Part of a small language model's weights: width 640, a variant of Muon for these matrices.
MLP neurons of a small language model. Each row is named by its layer, matrix (gate and up: input weights; down: output weights) and neuron, and shows model dimensions 272-399. Each number is 500 + 25 x the weight over its row's rms, rounded and kept within 0 to 999. Numbers have three digits each. A neuron's up and down rows have the sign that makes its largest values positive.
After each neuron's rows, "fires after" lists the tokens most often just before its 100 highest values on Wikipedia text that the model never trained on. A number after a token or word is its count.

L6.gate466:499500500489471546535506508524491487530545502521526496490537501489511458517483521522534507484475561513516503514497502486476512547484518501507530553504512491520454500491530461517500485512476553533483513506474536469498499478486486496482479512491475436493508489505512529520473507446508509509515482503493479491499492476467447509496496502491513485532485529502483502498501482495548472534531
L6.up466:536513506559526525527481533513474479549493498528515478540522513503520523499528521461492519466478490499516495502505473501505494509526483476510531470479512478530500495473523477504510495509485464539464487492465499509503501536515484509476487570510478483519493460512540493519518515513482515494484512427497445465531460496518483510474515453486487477498456489442470504522466524499496473525481
L6.down466:492503478481507531504528465496514493486516500508511512498478519461496491472482526476531560485461548519468512476453509544469494529491510521519503537543485483514488492492546479526516465483536555509472529491497507492491472438488480505483512518494523481473560498502476480540506485459531491506489498536482501522523486474477475464524475541529516492513520509533474512453559485504497494524523
fires after: "\n" 56

L9.gate1150:514501489522490508492502499493463491448477467522527556476480490528526522461489494489510529507533467524495445532467489475507511474477489481495520525542536508527525499513490550496508512467557490504473475505483465500523491519514540540513479478494486476468535513521506563527482467437529485457499514486458506521512503541482455504492517523457500507518507496528464467502484539544519506498473
L9.up1150:532497491526493503488506485531476497468486449436535538488513498467529533499498536484487486498523522472488544485514490496494529511524501484479476520448484506519513491493502489488503502494499495511476507459494483524501529510472482505490496484453523446463461452519499484531521492536516522516471541451434493501472494530508475537475448478474510501489465513512476442456543508503473498485483
L9.down1150:537472523515501537506495511551532523515531476469471513506479495497487464501481529518477504510471529508511487480461524485487492484486478500564455517451474528492537493500480521486516535487500451498469505513498492497524517507420486504470527497493518431520501509499479497481493489524512487506480513507496506516482512487499480453539563530510503520515490495494514538491469533492530508526490
fires after: " the" 35, " The" 17, "The" 9, "\n" 4

L9.gate308:493505498489514477513502490443469551493498519500499474454473498461484523520489458488498503494514466497477490453511465531481527517525468509476528479476572436465532522498476542516499476455502518482499505509524533514515495533516502497496479457487529517473538500446516523508500518476471515479479515502507467471480491482476504473522493507519490491530518505546495511517500496471527495517497
L9.up308:471508538455523509487501488507474489488534514483489514495486519480496527511496462555496478504474513522489499485467473510525467524513526532477524465500568452500473508521511487516481489455537500494537439476478496518477493529479490480498517485513508482496510541465516498555529528493488476464462493510521482481493464471479511496525459490515482484492511545485514483515518495485515470504485
L9.down308:500468479517498484530483469485516568484511492503521463460499497502497522530486505489496522477502572537461470542464504498520512523504504479473471501525485487517551510477571476486475492466458510523536516484500487518508480542469486480480450479486487485555502457466509509479500467503488503526511508472498486465524496478506476503495498468502483501477498526485496465488472464561506513533481
fires after: " |" 33, "|" 19, "\n" 5, " the" 5

L7.gate611:511547463495477512522491499513448544525449505521515509484479493516543529521499492511517545518542498491515509488488487478497518489515524458519567523506504562542479517490494509471509521454505490529443547502477460511528517471495503488492476504517542508470554515486532508535508511500511478469490556457495500465494470487523451481529510488463547459519459571489528503482484498518528475491463
L7.up611:470508491479465537484498510523502460502474498480555488500510495511508468512533543523477495521503474489500504487492479485521494517479509477480551491516508467449503505513477520488512498465486471478482509513504497473494521482516533513491519522467506548493506479497502510486501506486505490476466535481494509474465452466528515529513510502533522499518501510471515474506508494495486555495479
L7.down611:440500495526509496532468531490491500492509471483496493483506522480510548496459470539516548468525541477515533493510495513485502478489492495543478561492499545536483514515505550492468499515514537532482509495460513481515481469481495452498500485521523443478547473524517522500527484464550465486532508472476501505459515478522514487485491547512530494523485487493490485520483464475570475496530
fires after: "\n" 40, "-" 11, "|" 6

L6.gate723:515474529502510516478513490431485497547523536488472546512516544510491445525498497554480514456478500556532524496472505487499513530468531492503481487496465462450522505491517506509475504505522492491520487505528521501489532504523499485508496517522485490484477477499469515499513549495515481488540478506505516515533510534486515515469497488513495495486502506500511495476508488477470499483501
L6.up723:458509497498516552470483546492493509499495471472481502490480549493463489524531467502508540535494482524508499518478491517512516467500537477529485492548500501526459457498496535472536483491497511489464523503500516504444540480511470533470460529507483462499543496493558523499495471529472490498506543465472485507462481495527519495451503507524500500545525528482494508498523550493484494492485
L6.down723:514516531485491479477510510509496521519458539516493466482497496517497483498527499498487506500515496510515542535496480502497480508479502518487494494542474506542480525505488521498494511464493481422484523548513524491468525495504505551482531549504458519514507540500515497517536467533545543497490496481534509499524516476516503555466503523503512523505511494520509537458508505497457510490536
fires after: "\n" 60, "==" 27

L6.gate1202:507498504534486509492505506458478501488497468484484486509473480515475497495495535491480553486444549517492537526526447487507472480503543497516488470497536517494545558491501492495439482475463474527522477515509500458517514522508545489513500503509479504496508470458501538492493478485522503485480521509525451492515524502442522485516555543499463494537543473503510484536447484397502482512476
L6.up1202:504561468503492466520494475496426477462493504505508515486473487482476480569506545465497523492471510538534471482495469495472526501477501513475507501536456490477469547491520509479471506457529492468506504510469495496497511480499514535521515510532466487482481460506505528532499537529490519529516512529523497494433478516479487502523539499464501467508483508508524516512472503515520480465461
L6.down1202:512540481489489480524524485493459510407501510524501482526557500504469499491495517499466533514507514487516476493532464512510513544501477506516489511495639476475508529489487507495501511479511519454498513506482484494528511516517501535517555502535482508506489459522481511482475461522497536508510473497499495493479482484501488546538505498497480478512477536516519495478509493513541487451448
fires after: " =" 52, "\n" 20, ";" 6

L9.gate1081:563478550517517492512519498487477518484511500496496528531479505520516499477475476577491484515527457539491486503489503524524479486499472485475552495483503508492516507496539509503504511519519497522500512448508486495536514527504468551514524473475497502471520519516495507505461508463524476529488486498493468482468504493554531520537477517464482530523491455461505496459481509452468501495505
L9.up1081:470506494552490497513492497525499550511487456553502479507489475494526520479493531472499511453513507516494533498499504532503479536504482513476526509496528483528511485504462511487466511512511521466504480524514534507498475508509539521496507501479514506534509459547528530514506520496485534511528547513504473458516537473542449507480495536457466475540547527511542495502534487501489475514512
L9.down1081:504470505467480544488518460520494510463473449518465488464471546489473517491515512501519477499500513490494497529517519496524506494500505541476493517510509506517532456496486468449537479501513537476525465538539477508537507487483483510447471481468526506475499493514511520525499489523517492520456486493500436479513553524485452502438522456502479456509527464481514483488484510532515546504531
fires after: "\n" 35, " (18" 7, " member" 4, " failure" 4, " of" 4

L7.gate1388:504499512540503537509488465497501546484496466513500507530508440498502495498456512549499475503476529509522518455491468502495488523519506479461505552462518525491499498534535535499497475508492484504514478478510515533518496502516498527565495513468464459487551475472496539533488537451473558500496428495505514476513508475502531531545478506525518486494521480461484518502459491502473495514496
L7.up1388:513550486496480521502469471516496502512503467499503454538462489485480522498485437511506521514493448498493491484556503529524448510543463475519481492542504502451504510501502478490516520504505511547512489489494512505494556479516485546488503467502513440508476510452509532539488488494518508519465488514523501471499507491468536535472486509467489479519486514540534537530498517507492418531500
L7.down1388:500533473473496520464515481518516497531469508513506544513526440503513488467537552522528468522498515543487508539463501501488489519499535559537504498520440464503514524533522526504489476522498497470483529529471556489507551510502490516488509465499507463506532442511525523507502514477502472489513474512492485527511515466490527521514481467473508507495481519494501489455475489459531479562507
fires after: "\n" 54

L6.gate611:497474527550523501501508529511475568514453504506524504493512504522491545497475523519511484473487457457495554527456460517516523531503510507501499477491485457494537499500518516507504503530453524475537495500478476506532500518460490543498477452519486535520496511489526496458525514484471518484507525486504530486562478470518567493476497486473515519509463474553476478486521523493527515457476
L6.up611:499520523490497465523495465480513487544472470505518511467493496508518482505520479502538499547497454526495525498515473518468476485475481528480488473498495473450508492509515521511488526533506532463504478485487499517499494481535494524538513522467526511556525487465492515486497513469504542527500469481503489467512516498496487500491492524457504482500519489537543492453508504491531504510517
L6.down611:453480473499489473432534505493498531520480544505473467458509466506493534519501467553501528523462488463531511508489459496541516507502529516523500498455517478507530509540482555499509481495488514474520506540507475509504488491493509489499489522450497493568534501478504506500547525525469517517491529519517480494538499493542494478556570495466542494477504478525500508461508483513505477475509
fires after: "\n" 55, " 1990" 11, " " 5

L7.gate540:457498511476500516503486517515544492531522539513467445532501510506503496467503545522520525544512473521474510446485507485529482536493551467542491451517482502536492505536531538473498477480442509511485505477519506555465497466517495453493483526453520508486511506470466487480524516512550563505510479520476533505524480500517505499490498515517516502530520492481460503511522533548462502514515
L7.up540:532535487530495463453514501492503497493516510516480463471457541486499453482465471511508517515487513461479473508500477524504501491456489557525498487505488475468494491569549471495517515520484468477506538480460500517493509440535506497490487491464491489466515539510504501541521505496529500506490487481483466472506515505507483481516491471523485508489530499538530486487478498457516486481482
L7.down540:480538505507475506470525489562468454504521473524522504527525535526543508469502517503504548538511511514462503503500471524501503506507528503546472520523497505512494541498506436508457539492515488486515478523499505539459467483493501529512514496525511526510551525476520545484537525493471554436500509542499490499498509472519481444511499508510512490533488510478474474497548465490502492477522
fires after: " |" 69, "." 4

L7.gate1361:495501496516485502480486503481493503543515499520496483496508517490523496509477510548470462464531519499518528512480493512536517468534457470513532481544435495501507526508498477497519487485478515532476530472489497485564524474486544502495477497484501517450495512510427512565513502504541510471465491495505457512466522531487440522536453504439481539472526481455506511510520527499489498487487
L7.up1361:525488484531527530467507482501500506472521486477537443500504529492504471516512517477514531465546529451492506478528536530517566505483557435521515521529516470494515484537461533493436500473500517488517540503477526458443474493466539487448490527495495506488544469519492528489514486520485522549489467506486504492487515491506539466465528520499501475498502544472477476500513469480486474490516
L7.down1361:494502520482465498523513490520517484516488491482519498528539552495508512503481511519511541461517496469447507527481481494459501493533494476496493495508483497524508487509521439476478483477484511501512492522538524484493482509507513502505490508484511505507525480470474511518499476518528529482528474494492506484511439508478502478517469502489498524528500469482476492527490487468525503507508
fires after: "\n" 100

L6.gate1257:467544497472490504508509513450485540468519532515508470537521537504531508505517497460465522481495499501517504506500524520485452464460482509460537517493466444492513527520529538446508462442474486469500502507496492499513513489481480484490507519535495519486523477456478536499535502457488493459472550468515503521496483524500511503455509498459498485491468526528474462511482518463485526506504
L6.up1257:485540487493519479483489505493475515455506509503554545507481509513509495468525509509476557510482488509532500489474511500473497497437487508446533498529498473506512526485540495520471459459521488472488471531489473471491493502483507458467540522496449484514511507556513537521476456487498523476478494502483503550462503509536503526482549546507476462479487532551522504501521481433520511509487
L6.down1257:509517461507492536500491508506536455440496480437521567519523518509497512505543475474514507541505515548513494513525492508470500511478495475493483495501515498507480513501522490494494487495489493503507522541505527431498461480486504477515479511504465501496473498540476474531463500536508524497531451487477508524545483518482511531469529526503517484517513500488506544525483443491537465557513
fires after: "\n" 53, "==" 6

L6.gate1030:536549501563479498549464502492472521499523508478541480492495528499501500467530532497459458480523460526507482525518501500494465504508534482480499528494469474487542523496482444479516490510511499485484489558482510514547507502533512505482481540484503494466499525483489486520497494528498544495480496472495492509558460469490539542505492516491494503499475539470491470497496489504491483519471
L6.up1030:470538505488431478483584478513499503537516461520538493478514515511454482549518476522492488489489488495516497490509481466530480508530494504500502469520495509499500467495497475507507528495515512546479524515473532490466488512554495495555487506486496537522502496458497491571494471485512562502479513474488502527545514456505503522463524484459480479489499493550530505519483488507525481459516
L6.down1030:506499526524516516505470504481540511483469504538491530474521505491487499529486507534470456487513450528490523492500513477490472467497480510516518494535514499493479499486495498473481520497516456491462472516474491498481521521515480562507459511528505536498520479485503466516465543531498578518495510477480532507510498520517483524502535535517525503505468448498499497447484523536525520497487
fires after: "\n" 69

L9.gate917:517511490513508513470514517523454492483518512509496486492485523509497500511495452531447523520465512538482522458458466477471531503541515450539486484526460532527511511519560526492488501479445525493499502520482530487448482510523493490489475482546504504530528483507497528486474541455480514482552510569526520511500462506486515493470504504497495541509481493499508488530492509486467503487490
L9.up917:451534486524508511506469493502489515484522502481493487442510545485462515523474499510473549558482511532459476446465444533487487475524496556521488486490498533500506544564551462480503487489459463526505481519505529502476449531509529513518484538493513548478519477434500537500509540521477524498498509513495520502478549505449500478484512433485481486504508529473503516518508495519456490523508
L9.down917:505501514489539544463523543508524534481541519496499491535499502519498517495471511484470542519530517498473505504488500508533504503498487517510461496489505471575515516518499563492476499492483481484522511500514536471495529517509504501506507476519486481481542514475507495533483484482500492525497530463492497491507509508486492526460529505445508482483497484502500494509492499512517465560499
fires after: "\n" 55, " |" 12, "-" 5

L9.gate139:497513490529507545494514558516491532494545496496556477531502520540540494521467542478486540492527516466465490487495507506513522526487522558529538456495468463528490488525498529511530472438502498517559480535522512483494538510537507477473486465468489493465505470523478499486515518499483535481505516488526485471500505505504557482471542522499476490483487495479524490493481514490466500522483
L9.up139:487506474543511518482479524464493486510474492495481532507491483504510532555533473516478531456499477498516518517527457522503511486490510503527458502505545529505485523517509483490462485518493453520506483509489505543524491519488475513509451489479520501487497522448541503526498518509471507521520528499482503468519516484475535523448495501531456497500544501491530457478504507458491490479463
L9.down139:518523466518515493565533523499506503513514493483511458533497458445498490464475501493480504485523523516504498512497471497511503514475509529540523499510560491504546472481458503473491504481473501500495517531468564482486541516508519471486512509533530519503487452562549524484470498519467502489461490493519501512493484500517497477542506547520474501571494485491478489519503530519494481532533
fires after: "\n" 50, " is" 9